Part of a small language model's weights.
Size: 6 heads of 64, vocabulary 2048.
Architecture: LayerNorm before each block, no position embeddings, tied embeddings, ALiBi.
Training: a variant of Muon for these matrices, 376M tokens.
MLP neurons of a small language model. Each row is named by its layer, matrix (down: output weights) and neuron, and shows model dimensions 128-223. Each number is 500 + 25 x the weight over its row's rms, rounded and kept within 0 to 999. Numbers have three digits each.
A block is one neuron, or neurons of one layer that tend to fire together. After each block is what it responds to, as a language model described it from the Wikipedia text at the highest values.

L5.down1741:511470495514491493486521498494531495476482517521534513483498517520494520483482498449482492455487502519479522479512495475464575515508467523494505536520506496502502513518520479520492510465534512541554501478520526488493504531529482458489495508464469525494502525495465563522562462516483475478
L5.down2199:475523473504502470498533488460506506488522506488545526480485487492499514497468489473472506485490486468447488486493540502482467503509506491503519487526474490494493498535543490495475493489465469525559517458500501510477487545506485497462528473530462492478504541525484462497470507501483459509
Description: Closing appositive punctuation

L4.down168:450452502505512497523479503496544559506472525527539507471494505496498481540550487494475476488522512485504513512471533495497494495502482530523496499512486497513512500535521492472520486465540534479504537496500497542561503487509488541489551493505475522516481483521516527543487494523489477491
L4.down829:523509497520543510531516471464499504491494530478523529483536517472519474518464510531477525455486465531526528500530492504460533465496470488491506489531520545501482472522495508492521466527469499531554475479474482480538504529537491507537496504516512509499487534479483508491510483455437517475
L4.down1027:458470511514505461514497517497501522479487484463507498505488495482509494505477529481535460496454515491528500491527501472477506433483493498498555477514484462483503508515494498466506564466517548539505474505521425465508489506505480498514541539515568503520458499478484473519482479531490463481
L4.down1050:486463505466480499515541539516450494483453495466504489504482474486508519473529550431513497505503508512481500495491530448512507498526473535550513516520461486500524500489497503529512523512498526479516479500485490514512529508505493491497489516515520575521533498495484524479505514511501505500
L4.down1080:492493497495507493473501530457556520497523467487498547499510491457540469513473502519493466447465507511493471504514474500469484498539524531512529524517487522519506503508472478477478503504539491502481502496472512526539523545468528468485488476473422514477490490512507519524523440543505520460
L4.down1184:519482487504505478531503506499497529478516545449503489462515492486517499511514491451495519454535509492544501518466464489518515505502478571480498491500530543519508462492472523488542466482465465520485515523503503506498493502534508492507518497517497539511484502501505495543497500495524504514
L4.down1812:522481525496504541541474504507529549513503473505516496469530484460468503467534476451504467473496488501520518506498473558526470492453539463493535452506550513462518507489471487498492483465473481521460512496495504584472481452483504464531539540526517498515518470505490531532516490481557516474
L4.down2237:515536512490541503488507532456525486459443527493520496511495475474542501515520521479518490472505519466478479483522494503473489496503544512486502524506492462522513472523490521489495494490491518487500490512565522497513530528493532499495487485507468532483469522526542500503489504541505480504
Description: Surname final word-pieces

L4.down15:508540489498509512479491460490490492467512499485424494487521486503506467525486493543502504501509471510467538539508505470480512465508474496494568526507526515496544551522501480514501518526451509496512538519491467470473508493515488489517524543462526485519540502499498487466493493546474467463
L4.down328:488481486492440478501473496511525462495478507515505522505542513508507499515512509477477496518543492478507483504505528499497518549526461504561483535482496542512548474527517513527486532533479482472495512543504535523527475505542492509486471506515505525452482575461484538535530503503477504516
L4.down412:501524489509514484546480496493515479488512466499458537464528472478507561452491535497525509485460489493496516495487545481506513479501512482482507449489497516470486513508540458486504511500461476515508515523486544467471514514532516483544482478524532537471485450514492505514484488477497496483
L4.down622:537482454545499512513505484504526500474520506496468494483502494498495499510504539478452504524482462491447518520497487504479455518475534512456544495475459434565521549457532547519498501569511552493500480511521515462475553515507500489505489515479447488498476499468501510487486515474507511528
L4.down1382:488500486493482517479485516511475481505485487481490538474499508482497477498539510486503441514489502484472511500456519490544462540512474536474540476459499537524480491490514502482506486522534508515501491489494499521502513541480582488459490510542519478501482526510502507508500543501535519456
L4.down1445:516538514486505514506433537535513481459496483459506524495528523518517469471547472513513457462486493473501525480497519493447505535520511489448489531480477450559507494449493487485480487547476506496513514499500472551550468509513517472511507551489486500508456476517484512475515471519486486510
L4.down1822:468485461433462536458496477515490493492529502487464456535522480500510499497498505467496500513518501486533525542528479487525481513517549494464535527516544525476505481480471493527467516535501487457493504482488504508494482485507535539515509519502518533498505516498533550483509517508449538536
L4.down1824:484485544509522531525495495494516472484494469509492501498494497499536521515510532454518455546540513461533532505500540481516492493499477496507477448519441522491459514519521523492488483457477511536508493468500501496488495543506453557496511509489508510521484514538487507471527497486493474473
Description: Wiki heading closing marks

L3.down45:561491498485487577466518495485537509465506501473498496475530482513476481507544522480496513551501505527489486508468492520500496515496522490491477457513493502508533464474480538509517437512500459510502481488489554485487491493504526487504499493506513496538501490530502502509481461518525474486
L3.down1270:464492514504484492524469497535529489479480492485480518471488510487457504483483495501504537546494502519506493449536512503469475493483547522471457477484467467522512485513484539475498531468498498538516440524499522480486500456486528471511494543505500524487504519521499518497482500493483510531
L3.down1691:492471530520449534420533508519458505459514480437509461508511516549483495481496490500497514522485490494483529504511522522483503503502468519478497500533504513502514532485514514522522499505510486482538496534527531479470507509519521509535502507501529545493510509532476543512493515486436490499
L3.down2264:458509499501520483454487524486452500532548481479451517538512501476438521522506507496488525518516545479565465451478518505499485486517524518498470482545489487489516481530513497477538537524500544540467475541496499525496446555485510481522504478499484522519496483505503524518488500496479494490
Description: Coordinating list conjunctions

L5.down63:496479484491481502501557481508492543456530482493518476516539489531521488462509521501531516487523477507528488468508518506523496473522510531477533517478518558481478443552504518506470506527508471515490494498490519492448484504522490497443508495513519457494471466513527489518522534501530528513
L5.down1436:513482474489527476501519540503507488511495493534485513505566497548521484559489477479515444486485468470494497486507510500496514500460566482467575530491542524475465488525445565544520470502476455494539464489513480461532482513508465508499477490499543518498522467491494551502498510517495522528
Description: Word-initial "st" fragment

L3.down319:469470510496517479501506473522490509490450518530504524473482492536522544496518462474493555518513553497461549491557462505522527490476510488506507508510501506517493505470491519472524505521528474473481518470500506529477532485496530508483514468502500549497552510493522529510516494482538541460
L3.down1116:467458552484502534477535490439540525471507541526472484483540491480453523553536481510526464485553537529526503496490507514508491483464548482491515468502488483472509498519488493553509494541522460467474530554506483528487499508509477533495516504523522538516493486511531475547477536486481463486
L3.down1527:546533482502528517500504487530509544473463521508505509459461522496505508524466497531509477500511513516472493505544480495494491487488498537560497503547506491499512449474475465480513520491496496485527474529515461476533503474501540520502523474539525485499487452492482511510433569486469533475
L3.down2278:511519549486502499508499490497493505479553473520490546524503503475484507525445470476521509500545514457507470524518468508510526501528552482504464478507500506502499489484510500542450471494462517479469483504522502508496504528489515477493517468505523485485500509479473505513472474439508520529
Description: Mid-word letter s

L5.down252:581483483478503492532481501485500559514459506491513487495472495469503500507559512454535515468505501498514514477498472506527486464513472546503528512494487538433529498517478515496488455509465490480514502501484469495497530482527510459539513480525468496531502511496486499529517484493464473487
L5.down1007:503489500533570501530476505505527510460546447458517539487431496472503469509490496510516485498510507528510496522518526466471508517490474517493507494462506500491535455542523528528487490501479519475512506488513517488468558520524532488516517477495530503529490491521473517550463527542479507467
Description: Person-name final subwords

L3.down33:543540495475517504514487505530491481531515503469465496471499516499474444493495479472479485494502476487519465493487509457509479437502531512511552512502432553563462487484514516497486500499485515509482503486539477536492429545475529494466489512520487508523481486467457504509487504506468536483
L3.down986:495510474495507488501475448462536507423521450480493540491521491493516478509483469503510492491549506457478504499478536474528498487505484484537511497497490503525496493548532484543489515520505513514525520485550523485482509491475533462498485492551505516542461463490468511436522497494509510505
L3.down1003:502484467465506447463488493499479486474495499504464464505500544470501525532433490489538532474503498533506507516507544531526482483462494463514557504527466498471469476559475540530481476506502486532530535482499494489515514507538528493471524473504484539500525485488538523481507556488479465476
L3.down1652:503503516480489511504470495515518471512534492507549499474505519506518477524494467502478503500492473517569535492541492486501498530484511483503476439494505520498500531487491484522496535537523476555521501471500513456498480450521548524507458511494525439506507514493474463497523471470499537471
Description: Partitive "of" and word fragments

L4.down438:521515533527502517479548548497505481514480507498484524493530525515521500515539503494449447523479486515519531522496457506495515504478485495456489497509498480514491520527520487501490494504435551482514502492481475471502460481499485503550499508489516509499493537487509517487499505452492530473
L4.down547:500502524481538458501484462472526513490510477507489564482471515487531539486457499513488482504503444501538500495474494467486467486540465487487479476499493535502514460483532483477547516476515481503543507447470481503519540502544507519498496533503452488520560474524489476445478489522505490513
L4.down560:525501477507540449503465514472487498496519449462501510536508520505512493471476480478500491474484489492504497482495537499502511472507502498495489486504515544524490515528507522470514479478508536530495517489490497496494484539465513550483459479552507495467497505489491467453540478510535521538
L4.down612:480562531518547511568513518506536509518526500500471512513523492490499490512443507510516509520494489518497447497465490470504495492556490491543508481522520506464576502468517487518525467516513511524514481492474513488508505491485525513492475507449550529525489499506525477497441531495482500471
L4.down757:532526460493510477525500480525528501476486490488477516490500455515510494489474478503527564485433482550481516484483532496526504508491493472473478509484526529509537511521509514483482470481493502478485508508476494503502519491502500506474489479525509507443501454458487530485481499478490508501
L4.down1389:505510503502489533524468546540543487491453524494491497502538458497529533533518503517503496494438503511513503497478482512514484550476509496525527510490499508445515456492483490505463515489467542536505545515486503512509499511485484518564516483485486498537474509572491503544522471497556499521
L4.down1556:506520451487542431492483505448517521480468463498509500480454500518479523508466480497500534506499491498477527458516496543503489472519521518524507485532521485478519524533537472500512474458477510465509501511518511461521490465489480530501538502532536491456481437524481523501476496504470560492
L4.down1839:489528513454466540497478503468506489543537527526499471518517527489538524490508447469535544499470502545466550510500480505535491532492536539538536525513521515507502540503498482515466525491485462512537539473466473501500501515544465469505502513503484494485461537505504508390492430509512541475
Description: List line breaks

L5.down115:518501492530524541485456494487511497491545509509530541478548508517512547464497532494557489487522463508497523529498462509469488519525480538499540498475479529524512481490525483511526489533491511502540543486533512448503517477517467453511499537542459544500517476534464519559508526521535470527
L5.down586:491521497483534477461511512492503500478445441529487480469486491525558475519470511453557501495527447495497479539519511492497515533490482488546498487509550488487535482502500464549535508546471515519547505501489509506539505487533487488529527537511522509515475524468534480519494488509453516507
Description: Prepositions after content nouns

L4.down238:515500517506513523523490509445479511500503461506533491468524500500494546463485522487480500524494544493518503546527510509516521466509480511512453482490497497525509507516552508473529486518480513478483513494494501459528464482527495486464509490469539477502499517535542497466509491512533525508
L4.down347:480484541543509499496484500495522493512515532504486462471518483508482502478468517517479517499511502490475539504499500506484488424446477506470493499467473514519485473528555543512538509503497524485459525526496481518523507491530483499495446550474516459482452463503465472503524478525520478529
L4.down657:517475534523476505527515497487508534503532549507521512503507542510510456521527510492457498489455473499519536478503529500485496473503500494520508482523535529540510520508498510478533545507491464504475515512497509491526494516529458488485490474499503479578537473492520521501552485500476523513
L4.down959:508494517489516497483467489547571500543513518512481461495496495486521483511486462483521488490511528504474503501471537473488478525526486544522494488486486495490490524497513463510477493518514483546508523494480522464482471502543495445495550492545540502488480532519494529452501490529503516500
L4.down977:481524498501515530513513490446484514528531500515555516484506511477511496451468477494525486544531528506469493484526463491448541462499494468503497495473500507505540447492482519465498537504522466472471520531445493483482520504455490523483477500454482513479481530466542508476542485523539533517
L4.down1718:519504515497489513506505452466522467518503510498469503526522492514535516430520500514478483515504479499498551497494514494489528480552488525494457509482515477470516540504498487528492511479551498475489509518499510535509466486495550469524529487475482529523542479572476495522544541470529502490
L4.down1782:488505525439508477513480526514511510497464544510498482507533507527509448452470434489517467561505534530490491534488462531494508487449499529463518486471512504512500483464490489485513523472499476515513536495516477502485521521461504489494506515492539511539494470522504489517530516528511526462
L4.down1841:545464569497511495504464511477525477538515502435527476466525484505524506530525519466538478537498512467530509481522467483514493493515515509534536525490506467478511513498516522549496484476494482481524490466499486538506497532523476449476508545517485571537503461486475529492481467495487519445
Description: Mid-word subword fragments

L4.down246:473482536476486478487499498480513506518482532524506473516492508498555513520528506488446536448520484509454485510449515507499539482534532529457516523471509498488482475473513517549506525460459480489470531495527482525516472511542537468513493502509477529505477509511480515546450502486473537450
L4.down396:492502449522455491488513485495481494451484476547453513464476493464537510487494494501490466499499486511509534557498521467537509502513486499507535529477535506531561469476506489544538517511529505475515526461468544537553514481507495445505515532526497493545508518503540464541488506526497494482
L4.down654:478495471518496520454475534522535517497472491499487511516496498521475493458508522455481535478465480515441481549507467529544524535523520521511518484485496485531489526509534497527495452507469513530545513497516506475499464486475484462500492527534471499500546498488448479554464455513521521481
L4.down1044:534503488492523491476499500535454475484500500480528529478558498466533545494528487518490490541517480528499473485515528451484536485520505494488526504553484485493482491532518489549500483518526487507508472497482448505480510486544498515482469497496517471465500511498494523485535513506537484512
L4.down1072:485519513554506484484505531484518518485501466512514520489493522485501490516510489515498460486526488471501474493520505533486468518488492501538480472458522482482457526514521467510492527554492493484516475509448525533509511496490490496525541485470526492471499529493481507565511543547478485497
L4.down1103:524528552497526513475478512450496521520484520484474502545492480498479523469496470482503523481487514560471553512481525486483495506527459514487483520453497492501495504544556494530499508535492519495540520536497537478535510478470479515510469470521502520467493507515533476513482486466522495546
L4.down1126:486481502491443528493493541523510504463528427493537478467558515541491489513520504517500438513510498475519526470488501487500488482535471492469462511525441493459443459480507515541499506495512507498488482489484491488497470473518550495493513509505495490509508500516487520462487480500509506514
L4.down2067:509510475525491505510510489461472507499514488463500515497436509462561493465456489491536521486456462467444507508515519495505515529510483506488522521468502471510489523553475499509498516513490528471492458523542496509529470508437510530501534481532493479522491494539512536539495495492508509509
Description: Relational prepositions after nouns

L5.down479:479471577495517471472494470484453504535473466484499535511530484510505498507519555520525530484481534546489523499486527462465489526485521509507493498514486511491434503501475537496472477532500459565468473534522507500502533494506513518491515499556525532493506499533496501521515501527504507492
L5.down1591:474480503517509542502485483494493508523531475503475459495504524478489497477530473496524513461519484499479509526514578486502484547540511554499511531479530476506468495507500523514512537544476505450500505477526522519503537500545508535505559499477515503515494519461507478537500503530494502475
Description: Prepositions after verb phrases

L5.down519:511489496502519484468560513489522496477496448510450481522501487487484580481525499462525528478466469496472505497553500537484511520527476528482508501519438505543505543512503522487515506502473496506521527507461470514490498443462497522534544537497434486509458534509509480494499489520520509512
L5.down1291:485504462529500487488508482484508474510508495525472522501537496535526506516515498498494485499484482529534536505496502459457476508486508503475525513534467514485471552520472484486478490474491502474508466521490529500513528469515548487501479531520514498571478507458482523461581470494482508494
Description: Coordinating "and" between pairs

L3.down172:524499478449477527479477535450525476501484486480492529520496455541515531541543508502467480481521504451504533497500460504521499445473512509464511474472495529480549521485531511514563489526451516546513537509542474519481503541521524525502544523542467504487520518485486503510514526526536572479
L3.down888:493499515521492516470492471505464509475498510501453513494477487542488522502529528519483536505524472465472483485450458497506560485479519434495492526490515494490520455536535521470520504465469532453493501485552466514492481475549472490525487493539539516498550507503500455469502463470542497551
L3.down959:513535505519542489485526502482465497498493510488520526476522490494461446477448502501486492482503487481474456536499553495453497510496505496535510487502551534513511492484502543468511484519496487527513529511512475522463471464530494487531508548479470506483495474530548480511507493492509505539
L3.down1232:492554514521507476553522491487504457496495501533474509478483503517495451517498509493486452487487481520559477482483498505504535478485499477523475456480531486558508507528488525504525495519512462459490502454506491484538501499542526553473500482507501495473462500506504528503515477508524526497
Description: The word "of"

L4.down481:504507497509542515466542454503507524521488538543482520460510518487473510472502497513506501500538490452506523507522501506523476502497512488491523515523465493449495481499519467469481492518509507478522531465483508533483522516532429475521515505485489457514465481483500536545510493542502477527
L4.down640:508487491491501502493487521451476534535477479491530514454520511551535459528469482512536462504536447425484511507470462540480474556468522486490485483522544535524494493475472519506498474519502490505519501519455465507463509530519508494512485505488526524513524530454482496502487500521508475466
L4.down1084:527503517549521520499483493506491519500472518521477463491500502443489513456427529517493450496502539475466495529521465515488505507468445485501511446506527487496527480501467520505528442523459481530544484477517448522475490515448485515519476484556509530491492532466500500499506493488507478475
L4.down1130:541535491483467476501478450484483504529484542456508431497528487485468516480512537527500442521491465506473472471521503516511475506460514489497486481470494538523533465490501538535497515450519484516514483494510504493499481532499529504501529507470480486482550465473462476541478512531499518548
L4.down1231:509474500536488516483468471477531497532485526504512499532504484450505541504498532454517523459516515508466502513484531533453471503499490514510535450483465525475521473498491491539542489470502473508490523505490466500479481418509484492513521513471490489515509489499515517547510539493516499539
L4.down1233:515499492464498516500522528460483499496485543437491503510510526524528472464542495506539469511491476474465532542452560495484490489528517506510487521483502487502515520501512513516498506483490516521525528478487498504422510537506492480523486506545492490532510517486507540480529469468502538469
L4.down1923:488504518513510533498541478515514523477493536516467492531537499504462509492508493530484481493501501512533511472534410513496490474477468488542498519460522514494502553472522503523497527487474509534515515503518508461477526483481484488475500482544496503533493509462538493451509471483526530470
L4.down2023:492497518508514500492537491477482501517475483482542508534502531483504467510505481470482446548508479474508443490491480541520501497470437494553470516499522500491473543549488498503562491494503520483493501507482509481517509441489485527474516505480535521503476454484516457543481512478471499522
Description: Mid-word subword fragments

L3.down317:518507483514487458487509475487530517460557497513545529450526528508518510519502532499441496531466476527510482478458527483507491502462489479525513533482499480477506535499478519497522505509487532501540536480496515520510571450481514497523514525461505520515500500521517496454530507471494468462
L3.down803:501499516527532479536481495511524524516498518518472497427526505489484471544498486510484495519453477509484490463534508519467554523491534535501508482502515505466549534543535512489524416468512508489461531486507527480510558532502491512554519469533488496514525508467488516482533452455456489485
L3.down1146:517525504538501540534457507534482494512565523508529494463528489486540466470528497495537541512436507474527514470516540510487474540506495471510508453544503474481515491502480488499449509492494517486520517490525478501527519520522463506496525517551514514505524487536490488489494485510527487452
L3.down1562:500517490502467490531472505479491495465490472500496480463481512480498519479480504480462488454472519534494508510538523471483486481491461509478489478507489507498481533531538537542517536492476500479516507515484514508521490465520513509518531490495500525500510521517563556498499493481500523509
Description: Reporting verb endings

L3.down630:512511497504496516501520496483482469449513460475471503462502493508480496504510522460506517512541523478505487485444505513500507460534485456537520512473464525461466488528494542519531473493476482480525475483501504492542502484496497527471492500541525512500488497507495484524478482467461485484
L3.down680:517487478499481503483476499489474493518447492495526513431476539452516502484511518486509530459513514490479480489525538501524480484519520488457478523494541477485495508528548496466494521485513532492524490551490516502494488515489503464508517474457528520477527523509476497463532558519491489523
L3.down1766:493520458506479458441520475475483500503506502518499513529485492514496463510496515477475481528510528472469519515518485486519462506485498470479537532496523468517491538499490544535539488474510526467510510482507500502516497514471531528528497505458523512480528510499492545493474512500474493524
L3.down2271:445501527494546519524508496496523507533490445515499496518497519520464534466486507494478519500519541481455479546487499491466507490502534468496520514537479520516507534520482510485473452487481500494517460497482513557522505551510483491490517512592471458546484501522475463430511503531500502508
Description: Commas closing list items

L5.down765:498489521520524506515472483493544493476527509512467504501463503483462494435487509480485501452477472510509519521509480516463478537518460491498527480505535488490498533529502496458485516499501512502471560524526489522449478476501485501512493503528509503513523474523472483521499520514500526478
L5.down1856:486538499558533470562481487522491483488521476515519472448449513461498488516531515442519475481513481516490481515442498480509498492483547516510438498519504480507487491499515545513480498541501480518495517514490513491526473488508509489521515507522491496481568529511522510513506501494490449503
Description: Heading end markers

L4.down77:441473500496486513503510476491508450464484499463508537462548492472518499469474533472506520533480519503431486575527511544487510509498446460512539501518486525475525525522500530491473530502491500500533522495518508478502526528510485498522532520539508480487545482458532492515534482491494462507
L4.down195:442514480495478547524506562507519527484493512494463530499491467477510471463504533504525510468521513526546501562493513482495502447493522481497494529472481471506496515455495510486516492435454520533529503569515519483510493495488477513511517469557486532521501479550531507486504495483526505521
L4.down463:515537531478453526501534477547527477490491461479503489487487506502454500491506482500488506503519489491482496488509534459478507474462512506519488512488510480470501474490477516507536514481543527496498488462494503515449487474494492482467489511510429502486476485472490504478504507498488507493
L4.down818:531454517485451479512463498490492592488459506481504531541540510510494498468536527503514492481509467489495514484467498483496500473552494477460488504528494494496467482529499434491494486525491506475517505502469475509478498510499497490471455517472487488503496512538485459536464475499495482456
L4.down1305:476531510491495525536477490525480526480494459520504447515541478469483495449506500503520508440502538522452515476508506508458469515484484501480491507478522467524542488477451473488503472513466491493469498551484484509501489541488478519496480468533527494530529497511505507468533466484497527462
L4.down1988:493497505508451475497483483488494459505499570505495554469504522477487544449550481451489478503500493510454522523527483493464504488447480515510497509481512438475513468499481483463508489488506473500504474516506504492498534517487498496509515502522507481528456508475482493488508515502474530493
L4.down2155:510505506487510557464509515484514504483473489474517494443531541478475511494492513472471481506508547519428500506525525502495470492546490461475551477487471529467459549549493513501505505470544498497538520496510503470502525504494505459433488502509533492484527513512484533513527501481476489483
L4.down2219:519469484506455504469530508508499485476495496528479504448509525520524477506503484471470533479501508492451477511530506471492523535511452491494522539537521514474501557583506492481476504445483493522505480534526485459491476543540475514512518523544555503508535503517480526515468508515521484517
Description: List-item commas

L5.down1780:507531501524528521550482483476504466498476505477505504497483482506481457476482471447463547490504493527493492521474492499488512422479496475507501522492489506523488492510523486512530484477502505503483504487518471497471471520524466509539490475554456515525502508497504517506461486520499526548
L5.down1912:517455582511474495497478535484489515509447540489473496555501527495481540522523504460529486524515510468498499481507506507426516499474498482500495470491475484447473522510469481509507473479473463506515470505481477502482559511477462469490501520521517500520510484491514554527534474500462500528
Description: Mid-word fragment tokens

L4.down138:482522520481489516490525471522511498531505451507485489550498487514507463506517496479500510506514540546528551491438525534471519503459504512515504511455491489509551482489498537482474502503460452479500494507482517476502449550499510509448489456511473493553486519503506542496528518501495467492
L4.down149:543504496511510486533468469506509555483503487478543484492496516493557479458458502501490462490526537514516457486502506495498470496479481484493524502483519484499524530508502482508495506489494494494545478490487491509473485455493523489522499493480535487473484521535487487477516538484525531485
L4.down850:464486444512491500476489492502501467481477458469528427491507496497505519464515514513510482476449457491516544462536451523471478481505474493474521502514497513559492448501541493496498501495460506514545476501493549506512509504509523482540509457489488517495498474515514457514521494503526549484
L4.down877:487516493429491471505498497531465488510539518461509488473512490451487497513507491542505459497506545447509537511534504491547508486530491506524527541513506485505487469528510492517467498525530497473466517483541442469500528537497535489476479566524494505466466511460505476540484472493500496470
L4.down1049:538507495507471535503531475476459476504490467539492532520509511456502439481573494490513505494499545491462486464477498512494514508507444510503477513456494440501494472515500519508537465525515514507526504544498552500512520487471451503487507527461493529475506486470519480512490490493515536461
L4.down1310:500480536462523513535486548467510515508445494449486536502478482484529502489473488515476481463466502483494535452525534447507528484496521481503504501517497477507464510480514493491525492514485504509495513550458503468505540484484515505524503470481487492483504539444504506472508452510520482501
L4.down1804:479481490481463521455451495496507492534509546507533517507514482510498502496533521552527483511541483517539519495495474491491533523495521489547458495542471488526506485522486515510502430534500530501516481501464507478527485492526515505496464519444482490481496519497519488526483476503465497495
L4.down1960:552503455467553523489498535528495491501539485509561472477528502519491497478542489516483467514493518501489519507528491512537479495467521476497475484490475524523485495509477456505487483497528515508501482505494507473506521491522470485477505531467494502484494478477480480500498541520498520500
Description: Connectors after subject nouns

L3.down1044:509536536482483501505554470512503525504537512543526492510495507523511533509537535541493463481541531511509477552524461505451483526527530533420494537521497505514518527475488481474505496507546490496520510534488490496506510496481488525445505457498504463497481468541496552482479485526488517534
L3.down1534:561512514446452550484509527511540518485543509517482511482531515490513505479527524507559529519520544534465478508469508503486535495474497456485481514527504506501522511479494468457497525462500485482521538476521483477532509535498513501480483498525474533491479523492508516494526520541495470506
L3.down1713:550518518464532479501501514471477491491511534453557519508533497553478476545533499490495521466512526502495489535488455529433464505479483489527455553487484513502535499521510505504507478475513504531502493505508510497493512474490496529481493458498481505508521496509495534532471478510522510507
L3.down2268:514496544450534493480523493556539482461557466504480502470474484496490527483478520489513484544488555495431470550548493544478480493484545485505496485518472503505544518467478486476464498492520501525506478528516497492484514489481494529515495443489473517474568482499452507481473489488542471510
Description: Mid-word subword fragments

L3.down574:518480521527478510498513475494497591461478528466520531473496508506509473488466513494493519485464504463483547508523522478535491488511486527534467493510506520520515506493541492535478494519495503488513515527500463483502453519479492493474530493510473489492508510554487502513488534507502503532
L3.down832:557499503477503500563507447464517516458505496503498494515508502456474472506500537446506503539483508490496535499497522489574482438518477514507519508562499500495535496515506478496484513494474496490487479495481460494512512510514488501500504522493450518519523451534475468514460483489481507501
L3.down1173:488522488526464447527474503486503543491480501505503510487535485506482509523504528500478473512494510495459525497479484478499501469518498496526500528494447502480468473493501473513521500481507464513498491500507479488460491486557493519522552513481526440562537524496473467453528487554478485506
L3.down2287:521528492531492494507518498503490519535512513479475506474499474466484492497485508469473487495504465505462552543521491473515493487490461531481450512528519505494478499479514499444543471481494485504500485499517516511487508494547456502492525506548508511500509457516493520517515493501499500482
Description: Mid-name word pieces

L5.down723:519525509533520519471467524516536537460483492447495535506475479496521485505490520503462489523491527475473511564481481494488499474504500534500511475470473540447511486534519460515520461475493481492489476493501480522498547507482515507510504534535511510503513496507474466494515463491500495508
L5.down1096:497523483504486509530493532527536525490497454498488502472495495504510515528482490485548502494521534507492504554539488490474531434499507524493466461519542562490527523542505491523486507512476485498504484472513465478506537480496451473484513477512478482504477500470469509494501482507452500483
Description: List row terminators

L3.down788:509510487502525516531464477494542488504525520532460523513509513546467518448515467500505494521538449536462489462479515508484528489453511509549500533504498464510487485543514513479523497506504518451502531481505478517461466495530481518516440518518490533490536483470509501497489489468560444488
L3.down1665:499544490496531472518508508491488477484545509497491504494503525527590543484520485529494501482521473455492539489482511564500514491538514511493529431529509515553520463486523498514519537533544480485530532519477468494482552525525461503480475494437507501500518497510505522469553471506450515474
L3.down1829:468518487518544501492525513481455497510525465502506545440497543481505463528487470529497506484500534491453525504481525527506512504472564524493518524461508500509471531491463452434524518531489518442496486461489443510497507514508474524524480476423474507436490498500501506436521516483491515474
L3.down2054:516527515473479477512495470467537473507537447521515469479518522495491518512491475501504501488511507481516498465479533513499483497556478514460533550491531492496493490523512496540556485505481477484491487461445523540512492537501498509509487519507497524511508472469509480489509510560528480474
Description: Section heading closers